{"n_layer": 15, "head_dim": 32, "vocab_size": 512, "activation": "quick_gelu", "positions": "rope", "rope_fraction": 0.5, "qk_norm": false, "tie_embeddings": false, "init_std_o": 0.00433, "init_std_down": 0.00265, "lr_head": 0.00699, "warmup_steps": 243, "decay_fraction": 1.0, "dataset": "wikipedia_en"}
MLP neurons of a small language model. Each row is named by its layer, matrix (up: input weights) and neuron, and shows model dimensions 0-191. Each number is 500 + 40 x the weight over its row's rms, rounded and kept within 0 to 999. Numbers have three digits each.
A block is one neuron, or neurons of one layer that tend to fire together. After each block is what it responds to, as a language model described it from the Wikipedia text at the highest values.

L7.up21:591471451547516488465478540504492525549487397465553501596501467489491480554430415510520494494503467526479512476515495543426606552543495528497491538484492543487482493503499442465502485555508519517499498519490521447485521526513491521522512560543476509515549498505484502532499503453448484536455523516478531450510446471486552588443559555483470522543518479468532459406511499412501580401567456540444547456457551533509509500517566523485539516456477527498476469489476571436509596472506488491516461504539558493433487447501522486480492495530496443489563629457496444497459453496545543566
L7.up289:526487553505490476478505482550495467489482480488500504526483391490485429529474453480523473464517462451530523496519514541503531487545547502477394514446489490522467484526449483550475465554562450477611431508504513477512495626540476520443505494446532522560562554467489478515446508503462523463525470516544557523527492574479542482492486522401465560505546466474477450473571586484439536462610453539523526467477520507520490532454552464485569463523465533538499485558498458560517545419539479502542489448494511494525549476474497546492578511480481431525513486449464494438476562413507474539
L7.up352:445526514609471488441531512494516552542437465504519480563482413506461458533461459509511479549456433555537410549499529473501519521510543491468506598444466445473509531487530556532508529563562487517499486532532559480506508648504424483475457497502587471488554490524503464529498507497514496486531461484503572486509537493544514507489514532475429534497509522467473434523474504396479529475584474587501512479425511566489526502461585503435509494554552520523498495481497507495511487489497488381528497441485488509489490522500437486508543511527547426508462549463512453501512471403492491535
L7.up720:429495486530487506498484490537449526512493458505518515531550521511464519549414447506448449518495526494471503513499503478458542486472493469480508580447526523535489480417515500526502497527566524442542387455537447537501535577540499530453508588513559460542528520644556529522489481494421486399528415527488523550519519460504472488489544536497541497501508523512473501459455505444450505501564456588533564503469477533471499527446630484450544527504575498554551511512509557527504502472558514460518551441506413484474474533537487484466461487496493497545510491487478459464451557464468451536
Mid-word vowel fragments. Vowel pieces inside words split oddly after a single-letter token, especially a in f-a-iled/failure, also c-a-use, d-a-ily, giv-es, w-es-tern.

L2.up86:496460489553506533569496481526468557490609483519480468479591501546480387534501505552501518529515442462567560511524444478486508511599461462524520509407443553487544488524536611458528532567553490497521495566562541489486454489528562469492408552419529524503488480510481494505564466514488479528474487488483531471525470493454538535468499522549447471461477485517522537500546470513519492485496458493553499454451453501571583492491434441492516529480462558518485479444461513532513520492504537470546539455421520518497536476536515556486452448467466437505517467517421502486523472416547564551
L2.up551:510517441491486495496481523508453530509517531376526560529488497521498506502450541521474552533506509416539502457491494428469562531492504513477459584521444463505475468434490525437459487554510410526522473531453501492473554539478436484428469460479514502454564458508503463557537445499494465457513504542482499492507504532507489533465538544436487573443522521509553563499509512451443537467492468490523565520452447558576500515461592534434493573477533497564552549509457529509567534458455514465582520564551506472470525469553438540497485502471572455453564561460478455492414553534500488493
Mid-word subword fragments. Word-internal pieces, chiefly "um" in drum, document, number, instrument, plus "e", "ist", "t", and "==" starting section headings.

L7.up70:579507512537510564487500497467479484490595520455512526547509427548447513534466531453500520539444542466560487540547523417504521401551595538503475522533455500523495493495517518484504451504502474551535494530465489473472531581514508508461508493461482487495516518465484489441446508418466427470456487495527493543479497551539497484554499546494514443486507536487476451439510497424520502485557462592484533422436442501532527553493528554385504451561517526616556475483554563484477504528493462433495517506560439526516492478514415608498505469555469463550529514496498493506508484430493512500
L7.up72:584461507491585499467540502471537533544573537462528525470529390535510490537508520551558520509527451492476498468496417471518527514461541527468406513475521462504492467503483536572461571506478495516540457547489467507480505497509469524361432516391513487527605529533564561486479492407449513481502415465513543521575460461521530478524508547497457511449471474445567524503553528496484495506539475539474539488514532458459434532501482514436486485546487502504502554495526545460503552464482430466549474508547541519493531544471496471466511548505479491505492481591455457491466528445543489420
L7.up162:527458465499504444529458526462488542505551517515515467537504497555490498553472532629558557595523507482421554498489455434539576547590533543483475542478506473520436481501444487501495519565456474485496439487475511397533529497472463471468460462477509464488530510449517498499453462377493501505470468560482545545417519564498557519489526513474483534507495483476521496458514503464548527384521449507512556456495550488567504572501560517480569503465492499586587577500482519473503513503497492529552472495456510487434474491539410540466450479497523527512524504454478523493500531433499462519
L7.up671:516497485626473503514523502493462485514537519507467539555492462525518481664479443529471513543525488471528444469488480467473504458542554554448437552451491480567509481439501480477461474534473473508541420558476525479455603525527505421490472414428530481499466522515490527519491443465485471550505469477508536557484509516478503480485564489443491539521522447397496531493512515466468532462599518490492542515472523544510557499532558440445510478512486516547536458563438589465527551508460452495550472518467521508490507478471506558492508413463470449500499561485558528487518551437478546514
Second piece after l-. Second word piece right after a lone initial letter, mostly "l", completing words like late, later, latest, life, labor, Latin.

L2.up65:509477432579524516506529488435522485523525538447504469542517443535612500471535478518446456460563540496499482496543515527515530505503525497478485467543475497469465534446478544504458501502542529450558408521494525522475536501551413467506444524470579494536530516528480462482541537486459481510437421547528481511586602555467445477538476523488461512495459438459508481444520540458412525477609514472520449493479476484494515573428588500505539479533564503534512543514531561492503567505493477409524460440543558456408521502518486550517538474505487447536485474460494520486474501515416531490
L2.up530:524451497592531477543474511464484544510476538440475562514464497577446507574450512496469482496543540463509473491503530506466538476593516464420454519492503510531533458479509579496490482495553470467585494499519545461474527473483464502504528550436459532536494535549490503495511459489414407506470420507484563537535478581438472480486528552460538532445435499442457544439464560506487569507602532487475526496440486551559585529467476508429537496488523479523569495516522538436457554470478500422529525488513537483459490491521559468445489526543550466467516524429461451548513476459480552475
Split-word vowel pieces. Short word pieces like as, ad, ers, is that follow a lone initial consonant token, e.g. h|as, h|ad, b|ased, p|ersonal, W|ashington; also standalone "as" after a parenthesis.

L11.up24:510517484506527531460445465487436477513536452525504564480453501480528482614475406452468517523469522541449527454460514489506475488535537432434553515499474476549499464508521428456537488545504484404519476479523534522478500456497536529471487549516413510568474483475520416538616519505472486427487517529541487518505485457499545466532555548509450529486494474476504493482480506479500579519550441524520528417475491503534609513511477452483463605520476480491466472479442486511454549544571545484512530466554511506507456484495537500421476503509467481463581602474528513520487520479583574570
L11.up70:529506501512542463498442491485502564510499432477516519556472516461435438580500509445473487586465468521542493457502514444506517514470519534495524555461512427539448573498375493571474447561518523435481499530474550482425486492524433514489510515548497446478543455568549524520543506518537490492516485505525461543497487485518502451548436613521516503453508469508548524512516489519512488538544506520446524490463509539484559466515456525415559512564492485577493419483534490563466585517508385451467450471551450470516462493492491484516461521481503540476535487501541382505486496406518503482
L11.up76:506495476536442508470564511498467563503522517486561500510473411550521463517505485484467474510470445500458469520469491519467555506505550515522528523498445513503517514454484502456495520495459471444461552522507425394519502588536532475515466501600549453480536516467489431474460446453499453461545441541442482518500578477479519501488545555474478554514502518474447477492517521421497502563577466494494543433511500601526640518511507500474505596411490562544515492497474525495517522457496486393564539469503467525562555445471471559507540529438482496548476467500461469508433511491480541542
L11.up184:506491474524568527508415541461417498476481584515518575570424438459502424542482485519464607503420502520504404405466502456476563489549548504457463543463541416511452509499437631479482520539543524505519431510543533447448512488445578538510492561564490466507452532475514519518523503561505495528539473524471543564453506485512436465557480480512483473482446448482490512507485519456491470552419476538509485549509531561488584520444459481487477549483484482495550498503521473497495531523532462469564479542557471501467499444484557501476521513497471513468494525519516491523491513447447505510
L11.up286:510433566522463493477517536506480511421470431449469483531465434497500410528481442572446461478570438459520553489515550525478495486554523453489555507493498482557521503407551435459506446517501428446515529470525525461457485541547413503500433541565447432531480489460499505543512509517509497545546511464505496505491558497527552443553532536509466486406483506542432513482481520445512504512533445499551549509512547503518504517466487502514543572436536506611548528467502574543493553456490558470480503506548463486501504464462442576525501491501520499501551546478462520489410495483405546547
L11.up352:549477542563555511484439487417541548487461511496495482518479512516503429573453469521466534496541494517479459507488464434510523482462579471521422549474493385578510560507496560512488483508576499526524520492516453496474509484545549462456472520590451552498433608479516462544493518510486535523487486561442446568471586555448524503521468539465539401519496494533492494496488544429486490489530468510516437509508537534455465521477470544508502578533462530517556547584510476576506457546510459477491467574548506500514501502533473490512405443489508481480494529468536476500459502425430550500
L11.up363:496468521521487521497503548445473520468502502512479515588512495562427503493473483496475557506475503483498481465447497469409442565582575486464526607529488504481421572441544392471468519514538464419505508543406522495429514431542514544480512523605488495530494551532500479480513568459525518489499521499525447511482477550525563499570429533510509505486460440504514515476541482454575499537566509543505480489468495478485546476513432514460583517466459497565531520481508557527489491454517433424501508517605499486487478479507497476475546497524533496534528572445524472485483463513406546517
L11.up636:492510454525564514474443535514416522522580521507512446540459471472544461564442517481472549513498522537494439512521452478514591507523535498457495493502471468502523464533489521563474515448515516505610424558541556484429500442578564565452472570482522544484479535495475540448560522493456427555466438547436566515523487514446443529540538473481518483464432484436476469538487508486458506473533457512522421556416498491521503545406487474516489531491527534557451555523514480489491507545535481479485449505522598426496520511450494526414529522563463468531468540479526497504515488442519491481
Mid-word "es" fragments. Word-piece tokens inside words, mostly "es", split from their stems, as in m-es-h, w-es-tern, esc-ape, sometim-es, Repr-es-entatives.

L11.up12:541501514543578472595458473524490532536504518502508449503520501512490524481528483464414502526449477570467433513452565467480561485568563433518447537482504491513482558497493558437520528546502506441487472476439496442531453515548462443447537502523451553500487552454480536568541501483426471544478492505535524502498500515436556474535499561443487522454500533525515554499473530524386492493515553492461519503493512453518520467480449534426540523406574508520527519575530530550455483460513499410611488441533516553426526475476498492536457500511493490516481454420540474494436423525513512525
L11.up260:496490519518558493493450538491521499485519446477553534611408489543458467505477462439530582528440477526521485481462512459492534494516502516501482513447477553478573479461435533507505511498500504511521510493438521473419533481528462515474507558539501512465458493517520454481470518550502459521461463512440582459594524525565461481524504589475421509495471482516459550514475544443429437417504436463516543472478496456569596552447510585513517464517556521500488474527533494565514508481521479422529526548542564514461491511573465539410462531545428497473466520505528499517466464400470493513
L11.up303:465492485503580457621412457507523498449580491449495492503460413556503479538574502499547526511519467534552521523463513474508524513549513373470505511465491531551501558466450558527486484537452437547486472506517537492493491535469430527520539511493449476498473441473574545556494446519450482449484473459512536513570546564546496479466562508485463516541519498454496526470498488528461497439494523536517612466488495516552523522476491471496590536550584464521502548519538457479450566531538541506491519451486507486470471521509471561415555505487412540522512472512500467540470470467421545528
L11.up459:495481518564507472504390509464537505530509471434515428502561448480569514447480436518511494566481574485515439622454441474539473506498507507400443499524506496571484548512485524544487478469531496534466435476506529514417448476468481469455516504536545474566491505485509496492493466512467476499494482512512515476532526562484479512491444471527444485543515525509490508481437532445453590524548493535509467533449553496468493470534493540485525491521583551479512530560496525484418544480462456388517515476556597473501526464556532471531583527498496457461473552397515433478530513460539550504
L11.up463:489486501519512561515434483498544569437520492508500464568455430558455490518493541553519457486556491489583492577460530453513508470544503463506456580475503512460516587490473492461493509520492481476509528502510497517489525444557564484451543494548507456484468548495541552568583527502510433543432505437503545449512512463452521536530460508495501498488453499463462497525532506472424516443558476492453561524517489432473566496484521563570561476505563536576477455495534499468600426440449434454477486472471566456510530527485415464464522487527530509471535554467486522509434461445474593509
L11.up624:523512484591496533552501425405485512510562473521517508515522491525432469465499446466505493507519464509595484510448476493497525460542550494553484586511548527499538541463503498432496586612507473527568506517490470391492474489534559450504477433483452491497512586452532508534480512533459431485522515496549464579487476573484506491545541534389488498561499483483471585481476480482487533540401483507506553449472446467505527527545518477449504561504560492518457472505544526530495461533536517473488401434471621491501506516498527481481516500505479481473464500470541472498478496535496568512
L11.up655:513507493517499506519488503400523582511550429488553478485479464547438497521480493511551506547493401476466515530483497576455573496591511435514566508593480555586452529450474496534480464566522468500510509503495502493544545511512489477453486505529493453466524529483544527455489494470518457495429538449507536452527488562465522484496459539546470517520473501474488550437528492456489549442490474474442564399494489510522497598468508526428615519468540520518443493473507496500501503500531430421506487474496543499502475486509409581502491508530492445565546490424486421444534528465491546544
L11.up691:441497531498529511536429508418570513462564509485466455537468447484475539532467466541523525548492520549544482506466510476453542603566545446466504521521483507488467447503473602508546447468555497529492456570449526498478537508507495475431533502501477421493478487487572489491462463433490455428452485459551497504479510592495482507523539522528424515471509438503425469447481500526474563480560514483456552453420531543477545521429494539407553497503591513467478468531540456537452579520488463473522423399537514506451504499533479532473537509538478532520535561487492482523505502503557525483
Mid-word continuation fragments. Second fragment of a word split after a short first piece, strongest on "as" in "has", also h-t-tps, l-ist-ed, ot-her, its-el-f.

L2.up575:494568505533478510536488527520540476414477493501517492551415546499498513488526457490519452519467481483441523531498567466458516482507526474532478455523467505511512478482521527486455530514429520501429453537488476485485576498549489432533428503503557531475471539513471498499425448508439484508489426520487479434517463523458492546602591454478531552552590563532388450545459504466549518529504525488546403470494522482521505512497529464594461479483487535577455499438449535488465539466539491486515522447513507412544502501485472433501481527470517537445502450566524497529483450456620513547
L2.up677:453531495554514550409463507507475436498512543578485493483460521528441458456548475510573543496573514484478517573497452502485466589426479528509518514473465564474505519511423493488502534503399507494502526497468539538507482621365477505478490554517550493579479485518427498516454473532489428511545498509489472446457501514508542477443540584488496572560440481498545459453495461546517504515522488501544514489424481490529487510456495501524501474487400511551501492528442486489501538445526461464496492441422457484540496511492504469543575476487513568577533505505496483479410455474533511530
Word-completing suffix pieces. Final pieces of words split into tokens, mainly -ity (University, Authority, Capacity) and -ate (State), plus S opening headings or lines.

L7.up154:499487454520489550561491457485504519524553523507487513504516430457437479562545475557446560468519408465519502457474541487493501469431511515581500583442414464562501520477518464440460508529530504411506495522450489462516466526476484485487454499452462512596550520505574489515554471434476436454500518568530486564452519563463498455499505565474529462490495472545499550520503466454502473550478516565535556473496531524527514551520518474477568552528600540516561552498512537541456466471502546528492459499500466457538488416582460567471459515474387450510522534532509496494479513535501572521
L7.up160:514449460551455501543442483479509485540533535520499491441552457433522472489516469549429505510477522433527488491485448452516487474545533451472524530521388455543502484474438517504515596510541548502491450473490480504535489500467500457503461447554515445533605487532579488508483492496561539530427454560500531510469517483516474437575505494510417511507524514535577578534503472539478479516436480483548528508441462568536501571496527562482473555475540489505566544491519529487513540443461451435526511497587512459477555455538468450480522463518528532514492439429530440439399487509548555504
L7.up198:460437486566525551559470506461533580534559479455481473463480461526519486529462537560483533510537475489530473472482491514551572471553491574503524540438428448496477553481399518512453556492536445494520487521499508487434505490470481485422499512486527463579518515547576532454478453441510438534446532538506574559514417540502498540516594471471504496517540498549491499488570479485499534481481534573478484398508515584480466469483577456488535502517470524472527562489487543515449502440491452501506450383465479460508534412564467491493530506572509430502516511452474476472507530518500503487
L7.up304:518529503548488470503447495466521556510543564502485507464539393548461520561479467528504550466444483468514488471445512472448534472548502500563527489464427486599508554524483466485455542570549499519499503502465501456506465522481501463456458486484435495539536546461519497491518437456421486521543469494467523560475504561514531433553512583443488432507530495546491530493499447526503533539430476504507545472432512545510498542483601490476484583485511496562469487506495496504526481466530565517458444529573551437578498413506443583437411499505557424547551512483446473527456523475487519519
Early word-piece fragments. Short second word pieces right after a word's first letter or two, mostly "om" in C-om words (Combine, Comedy, Committee), also "x" in Excise, "le" in Electoral.

L11.up82:507461521544562518505511462506472467527427611529554478531448423493582425484488454548460517504500480505486402487483460515521538525526449493495426490541454488502518469520564489503466477486488485494547555549501446517534504525497587543479529591539462471547463507519501508527549470472471510458547455512507507520482495490436546507463516455537434479471516558531447466487452506511433557509537512479486514480514543560482549481487572463514482622468504511553587503550444490441451455486535532451469483466547481475502574473473494624532528475496493473591501519512445505451421501477537546506
L11.up196:516432477494493509503485439502442459494485504504508535450574458515505403533544521475484518499508492501506542516463468483563503525478501505533517485459435557536498523460464509465471488607448475510534505565482533507468503517418591517503466484462475485510499519476469465631500478459503551524494521498486586491456558471533576460542577512422462498497435527477561553511532529496456453513532434517534500527454519543585581571525473543542535463510466431580511470526470515423539448519498500516459414457473462441539535471527469514457522419496446534522528511551497485462457492461549525562
L11.up243:469449477465510538552531455525440507488562569523523453511550447536517489539529446545491546521393500516474501514521455486433514545522558437504538538487481502474483498528463498361507521590505503514467536500526506501474579531439545535487553506494442439486529502474491486523435475498526451370477519538518495446480484532481588509519560512463461432462502542444513496519502482496520478531488524490538559501495508522565518570487604481505486510512582470555528527556511457416470491460487509464478467534540426503498486453521394570527519483452484527506564497536477489463462552557483505514
L11.up512:481531491455487532532451387473532522526507541445494517569551432482537582487426451510569509553456492456481514561554501533544539501570509500440477493454487509570491510525454544456561529561436487414505525468523509484553478555473464597539487453436473507422515442485500482571482503513523497481524521539538473486451495473471512485530479506482483500507443500512498479462486564463486502473502451503533558399437437512572460451562552518478531517499507452520486483492497450526521560478501512414555472472542523489493545491487501501513474474540512448474500535351519487445497587519525535482
L11.up536:489405509519462558491512586515488510528544486566522498503492483488481412434452435566480418476488527452506504516442496504498478500529462451440527498431480497551476471468516534508477546590482486504555428505523482565536491534477421420520535579547539474505473469508533475582435453449586481518488402521532506483481456543505571512467544528516459496532548550544462472504531494421529505480593458484521460430507457555504484491459587519487566559493495539525508479510489526426534487457478515517535500491508431476541543486509461554532501414500539497438473505478504462525436499489493501547
L11.up653:465505497515510491494536444541462566578530529534519464448440497510539363589507439431486498459449507554463518503548475487475534538526510518483489482496460393458537472550453550445489525575560469488506491513465610477465541534437502569500524529499477550463538496473556430508454484560545480519520505493503496512541478509527554418537586491505505576514459479500493539520559449491453522481509528512504530517425520516573543509475524461460496532397576496519502538499493506481405445491570491489475423455523557497505490526540478525508532452518467509450468509507555495492448505515518516552
L11.up672:477488468533621476484512516495494537491518435544514510552483472542527482536462461499467501460482526440495462445461443511454584460491562470524512514533491485524525464527540510534495473559582517473482404512546509472494528532518539541473524506516465504489475505449499438580476454512482477485478472563537588510425537518485580506465542485448454450491492521516444494525534513351415471445529514549537498568509501514448481520489552507554466466491523542556435529517451468472510467433490481497485436488487500444582535468439471568472461398504479499507472568510519518446526537477470527572
L11.up676:500552482519477525491506450458531509494531515528477474418501505474557455538518418563509504560519482501503514476516473419541517572536536401448458492498488450579569467489488442480466510546464544527465502441489405504440512542461514562442463505490480521500511535498615468499610514426423487527454487526529461566510529486462521524587521560444470506488505504481494455534458496474516485588497526517566451474464547519561565537447501445467496510484524491425500502512427501547514469484503501440524494491489563495529472433534548459474502456490473505498483477433443551476501545546489574552
Word-completing letter fragments. Short subword pieces, mostly a final "e", that finish a word the tokenizer split oddly, as in cas|e, plac|e, Gon|e, launc|he|d.